Part of a small language model's weights: LayerNorm before each block, a variant of Muon for these matrices.
MLP neurons of a small language model. Each row is named by its layer, matrix (up: input weights) and neuron, and shows model dimensions 0-255. Each number is 128 + 32 x the weight over its row's rms, rounded and kept within 0 to 255. Numbers have three digits each.
After each neuron's rows, "fires in" lists the words (lower case) most often at its 100 highest values on Wikipedia text that the model never trained on. A number after a token or word is its count.

L4.up124:101108061149135121094185154136138123110106128162147144139117158118130049149162154131174152089186006140123159167103140174148128112124112148134137123111109122081184171169111169131147161093106150116170070086152130152116166129116096159120085142160139162121148187106200119139149073121124092119122101111117115161144081133081225088092160205171140128136076153104142129144133117081118096144123152161119116160170173135136099115143142100151125154115150164119148147109148053129117167094079079100137159082151079110139146130128084213067082071086181070143156128107143099150071108141118176150081116083167150166133131087127165157126162196103150139136096071098132114132119138162152097085118095134139181105124070109120142131101137123123145082136137085146091178163115103111099144086181123
fires in: "the" 81

L6.up1012:159165145097118114117121111121152117102104122104195081148142122158143158197186153088158148153102119184144117161098142053166128120145138147086113143089075164124077136118126104194121104117138126145108129061104071125105131113080108105144113136110167140126117115146127156125157170135124155114092162164076133119118056058145100141109182168155106155098142084149185066136139158117135131117117120105068154141150091120170137120189126158100136154157124136069164064123125061119095117117106195130107064117117141105155125187122143128131179159088163155124158129126118102128132136097099141064176139125117137192116151112172156143161153168119119088125092117110089109116076133142130181121074192135198150165168115093155140076084095068123161112053092161148146189164206179100057107152151166
fires in: "of" 50, "other" 5, "a" 4

L3.up134:153131121066166167154156170132121123170127106079069166119128113111188152166152118125092137144049104179147145123139128153152054142172101149098155108189137156114153148145139143112123128170121090118145118134153184128117089060095149143182170186104080143104107095180195136136168128134144132141098134080119116116098130132144083143107137171126096119076111054126156129117157148120110128166142185145136177159132064125154167137139101106098091154103152121161088125064108151181114051178097139114081128106157175147133108107140142126140132115126113151124130169130107157044077090052135126092111107117085085062155137116147095051155131152111143108147153129149162082085100161121173068094198162123150167113181156125149143118132055123107112095091125204144095132148117156213128126125081139
fires in: "to" 58, "for" 15, "about" 5, "after" 5

L4.up235:144173179085110169108092124167116145164165116116149150100138115110109147176203130133123066098139117124080098121099055096172146095128131147122175118175107139114179141158130144071159116130183158169141129132129131116145149126104102148118123094127127119069096156115108148096166128160105143130126172163182156116166070158119145101068115143146129139167167132152066124108072169133145137126147094125115147123109141085105197088148117112098132052147152149159108186121132178080112157186051071164100129184100129144113084169146150100178073162059112109125089159088099107143108124188125152070166122163136041125066120059138120140128134100142083166118171127109098156107153132160141171102153136061123116146106109094110132172138072123121117170151174178114154126190056115170152101057138122
fires in: "was" 34, "being" 24, "him" 5, "as" 5

L5.up599:237129141144197190112115140113155097084103127107129096034167172160144107131118139124155091132150132101130129109102139120182137195165097097125136145099140151114133104174090178158121109065069113069159094199095119106168134106093128134156145133098167141144150152108133094124150132103087091115156136158123134101142111119168122098111125133125060108066107053143176167162098130049140156092159136103164144151105140146120096115154173133168125133085090135182115087115092108129094201163170151156173165118096145123073179122139127117125092104135099082113117121161169118163103070140150101087174152143122117111127125171147107111107092153100114176148144117176150187115111164159085178144122103099132106141116132093122151116177115040180090112169150172070109149049118099157179135146111082
fires in: "s" 56, "the" 28

L13.up305:102123157170121081118160098145122151164165178177150147114126107120112114130108152127161159157157158088108090139100149161158117136077074125149156149130112104101147150127120148101138139129107102113142137185116157151080173138105142103137061145185042145086105114106088144117079122117147076105147088146110171146143138132080174125052112196136127100128143158175083111109059148113129142126107135127179099107135065129127118122191183170093108134127175136123099119111115156178145169116129100091115089180159115156153120180070101166143160061111147096171089181161157098064124198137061119129056237157125107132138110063117115096137151120144146140221144082158141169133097108150062082117105133068123102161111146137095193165139112111130164155113150137119128109098127155184095084141129110
fires in: "was" 29, "be" 15, "were" 14, "being" 5

L4.up188:132065136169146074118175100143062121106142157140159050125173158122185148120127153173135100140157156127104127103101153120150051113146144183152090118156137122157155176132092066108211154099168136112184132143121111147133109112128119120157155126115130129095121064142167138104129095138127146136056146158142060142142081100129152115147127126177113114095091122166125131128133122146115083167149129112167115175074059128128138122114069145190093084073167105160157084177192109111137178131074152125163085124106111162103140141142064113063152167145085138121239061156112145151086161132082111131226143122090082159127095105128151084105122155058152146140129116102126141127151106098159094114125086078115106103093134116130070117142118120166171107081152151150102171116120174116110123181115114
fires in: "a" 49, "new" 5, "an" 4, "the" 4

L4.up766:128122060081092143139100111140118091142090118150151089085180155156110106121142173089102135126094095108136104088133105157189091143135182171154125152134057198146148135108121140173128158156096152164119089126137064169149212132175133125132141110073216117106154161095182133069122072066112189091061168176094172123120201105110115111135123158119108195164131124103159089130097147114117142160161080088104147067159150173133152106170147121112072137138132159185139152118142152094160122133153162181084105133171100061156093147183182150186122149191120134166133132117137143114146136081154117110119101085091107112144132156125189159170097113131125128133128086117127084105095152153179117137091087103125120143091109079104117163112123110151079128149149105175105145159131141093102082086069094
fires in: "5" 42, "150" 10, "00" 7

L2.up987:118117086063140166083114099146121066140175160159186176132180081191182121154156131079124161184152098118124102107147151160108117106108147158093148127129123133108130093100119129068172132140149121143140118110137138083152117097050150121192164146111164155098129126148084181213110095109131144093146129152085108105174102176103061110082114190133154090128190088171189127111169082096090167161149142119118169164176133086127118183135114122125128141133168123112159078100115163160079095110094127098113099098118157104078128133182153112088187166089141094113107117142168132095143118106183172157104137196091107107114136145140073104129101074116067137133174166147098151145106146081104114127149188149150123084116162132166159135170087064122128098127159094150075086100123122170107057120099169
fires in: "for" 83

L5.up586:132137185072121141128147174176132082134153102105075161134075113106170203174089117095101108131097133135082148129086118168088162154186093089155207139159101175090122203141173102098042110106144118088166172160198188117125113113135102184102118175088155131080158076172144164128157154123117082160088164126118193112133100165114103091071143197123127081142123105150162143116130136130167142123110182143150124129144144136094162125209096117076091161126120128144134093145142129120129117112176118158123139163112129155078108137157132088167111122175101145118120114150075147076111101144148110119111146084092125139115132160151149137154129134102076047089126171108074139161101136095115119136141141093199136138125068128141137150123070154117193082150153141171124187153128099176056078120132137
fires in: "in" 16, "to" 11, "from" 10, "for" 9, "the" 8, "christmas" 6

L5.up187:094123037106083123141141128141152143084149069087127062124099120098106129139157160112109170171120110071139155161162159126160121078132180124161102111070143123120121118170181124172218114132195142163095180150123086071131064145070070090187125167124110175124152149149144082136105126108092158184152122139141102173065100123173115109160124107126160164104166123099140105094145132111088116103110185158144057175103132131161145117139133115114145154117198131116125120126147141107063139151114131143073133133116112087099137131131147114088118126097084109173116134156128109093099165080073094111180146128198114151080145114119155163124160143103132136152095149123110191089087106156190039149174149175145103115154147119161091186153142136099114177076125131153132170160064102118131087116199133
fires in: "more" 26, "other" 15, "most" 11, "all" 9, "many" 4

L4.up759:131099097111106115106122078131135175136124064106153116091068185091174149132140113103124130106118157134172139138128135188205180109129137075119152154076186082091148138157108091091113124097112124119107099088132122091151117120093104097179169140144124109116157185100059098110100087126093161130130180141095108144151076134145116147122111098185097167128171163117110102130087156188165132138122115114144120151173125125124123120164132183186095095162129099139182143051167184058131119089025103077151142170145099192131085105149108143134068172171137118126131126166113127195148148118105115082149108088161117160146142058203135106114193152123132167102114093160127166115080154157155098131145107159143030150137206121143160156154147122147103147116148117145149110123098073117186115136105125
fires in: "both" 38, "all" 23, "these" 21, "allows" 5

L4.up923:155168128179142123131162169110199157097134111144101144128168142148138081080116130176176095148165136098143105145113167140152072170121073095136142122093133153128119109122145121142135152123159149024125081105134081142137117162131122179072113118177098171135175056169123110069121105151091137089120170149149090190171165109135157160102116221169159125137150082110130134117145108123147102145154116143140101135127124076156100164115155074083098122107158147205129137153196121164096178142194116095116132151131097070084111187121112177142092153106080056169109122110120107205073124133163133120186100151056175135105089115062106096169166080165095099118108128124125106175122183129122148101177107098129093082084095127120174095126105119141086114107123124148114120132176078140089116110107122
fires in: "the" 92

L5.up3:156127110160169105107117161154102117163118180148103121123097124125129124126122115051145133134150200085166114150063138165072160052168110137048137117112128107167063116109128128180177145104086110137129146080163160094124122143104109091185112160151098140138154073139113085121139090126144167101148068113085105131188109124114155154120148151123195109105140117137177131091151122125170168160169161084103141141147130112118116122196138122156126123097105109107147204122128151179114095125098146061101178195100102123061120135144144162152166125109138143131134074118141112091105106231148096135157118039118148127103139129169097118180052099127128145159135174120093150129120168135141162150157061135142210127114097118137073076157140145183099133090125160103106153158129034125113142081137176
fires in: "for" 70, "in" 6, "forces" 4

L4.up797:118140078155142114135100141119108102185158047050153142104117130152112119150139152112147113107178158122149083167165083144134131173160161149105142165140105122165108099200182143097107052125123111097083123119049098167105138089130138122165164144106126092137091127180137154186139156111130082072123076130167122145043121146110109090098151143162146123147075114079183085156131148069176117178110142159100128118112138171163073138135128163161182160093148151066086186131100110118092144212111134112072141195144119136089071145114094169059085182133142154119102149112088105161078094157120186135110150184138116132175071170167095197100135111077119147160073087169122155132139115087188114132113127157095153156129134120165106115128128135111146137152156133101129105103113130131136079146153118
fires in: "second" 27, "football" 24, "third" 11, "played" 4, "club" 4

L3.up550:118111098162155129158112125102149146156166172114156159118129096163133122124114136156125154135156066161157123174102160142123073102137128111110108099118139182131153128161092133128171095207099111184110171112105139107126138166068135112091143144113079193142121105145188116145137114094126185078130086068150105114131210051103134102111110164125133158122178105073134156148174125149082094180092109150093143177063130129146150144156140097073127163150148181141052065123139131127097154069168113075149094145116086134076149110134141125154107113230144146121088118166131132054110086099185097099073104102112088129162137167135108157099140090124129141114186125148148123130169156066154071128175117185133158086097102074091131145125130072148141120142154110081124183193116124131184102141131183
fires in: "from" 62, "for" 12, "during" 6, "when" 4

L3.up231:148093136119140109180092096118126152084100080121106103138160084134105123140105163151096117122075111111086154123151081102194139150162098119155147199099206104113092132135131162199182141133114142135077132125094117169108132140158174144157152122124101146088126126193098133163122147114061120091098081126103142121069142122087079131180110121124094104106199129087100067145079111127055101101142115102152111152092164184187125161105141143122124190166167157162125131124101093101072123110066148168088116131090140099148127082131105131085108158120130181171164141098159159123154122187114086095128209132123153159096172067156138158125128113132133141126175126142146123150179118101149136174112212033087160140095120087085224107145141113104167148108169131175120122154108081092123134110146103
fires in: "be" 26, "second" 9, "beijing" 8, "beam" 5, "last" 5, "third" 4

L3.up288:154140104150099094131050087106110208093073095198142071108128149108124172162185132092126122102119158066125175125132074092100167063125140172153139161158126124134141131140148178158118133136149126136172153067150104152093126110144110077147150133133199123102168110111127162102114142116113160137168173110102057169115157140121162091134092094137156139177153094100175113085100106132159130105107081154117124126115073124171169153105097066102139135194122171096106106129181102113113180138038174184086162127117085112143137144107172092122123119158075142151126167171118143131141123169115126092105177130158086082098137131107189160160152130132141167193138111135161145099118161105135074103122116188137168076119142125136042153130086105055099167149171145135136067131095092096115118082175154
fires in: "more" 44, "most" 30, "less" 9

L2.up154:104134070142141125085098131109107167089132088145147116111161171142127091185184096098143175154095116122123139183171109102134135085157101154149110153082151094118182094139150117199119151141093112104133167078195082140069041107148111081119124118110151218125146171175149131107155075111109155096089071126115098085120144071123112145172156148117131124057161088079106108120116109091111121115159116132082125193149137111120141148096113124153142133098123178133125150070126067072098140107152141154086153173107158158092124087106130072130140197145196206130100099178138068111077140167120086131129132130123164127185148132171137149131124066122130145155116162121198124162125131136169159145067112103102121093113135198182095162156134145129128106211075145157130119094124147147113129145182140
fires in: "other" 36, "major" 9, "second" 6, "previous" 5, "another" 4

L4.up617:137109172129148155086091122184169188131140151165140144136116110127151155105112140126184136078173119190139146159064072148089107119094120093123111139145138149144151144148098093089150127110146123113089136142078103083073107115114167192159146126141140125122162074174117182201118143118093125089085077139100130072133165143068169122159094084141077176096123160124166162129082101104130121174120074128178131150103131154095132101140083099121142109149087151156150146197065028084092136132118145157091149161135095189139149140111131105113144155168075173136117091150109150136148133115110160126116122069160147057164187154148204144127137176115075152174123047100144141136134135126106136140168091068134111165090061136082125124215139157115142098102121139118149123129140108113176166161064139
fires in: "only" 18, "last" 9, "first" 8, "loss" 5, "next" 5, "result" 5

L4.up901:134100123109125094139156067087106118092148206156112116174183087106075103122162168137141149102149110164116139138063119133100129096154111134068157172104101053117140142123140172119060103163154080104147154101136101084171128159146090171128167133134163125107146149126091134162077056160135108118152064153102170105172150129163192080080115185148063121112103141160064172157143143137159153168178056123155125099098122124128107144138130157150101115094097127170139138132130130112131113161148142198137172105145121096100127146119194142155162103112172132156174141147109150078137119130137160112094079062154078107105047157163124106162161115169033154135144089134078121170103189072179157102135118108145145079162089110134115160122146136145170096127145141136089130175107103107159126045135146
fires in: "5" 66

L2.up849:118127072112124109110139121127138203131097114127145105117090157090186152112147138082087138161103127096104030180120088149082145070121111184144137121117212077130137165138085151173193129091092169108127167127136146092167086116106125174166074105109098173102105128110076120126164155156137152101202139056117106151134076116154081117146149105122155168185092168089143088129124132168142125079183115175154109139123168106173155112156138157150123144091123156144109132101190107082121147132065126144129117144100081099124179132138070126112109133135186092156122173018092174119130129132124157081130177139124095142106154130109142105090159124134136147180113093124136092114138172120198123123117150157164104141127137149100121209124144129111123168113071156154180179160062103066116106122159091
fires in: "two" 39, "three" 13, "both" 8, "four" 8, "all" 4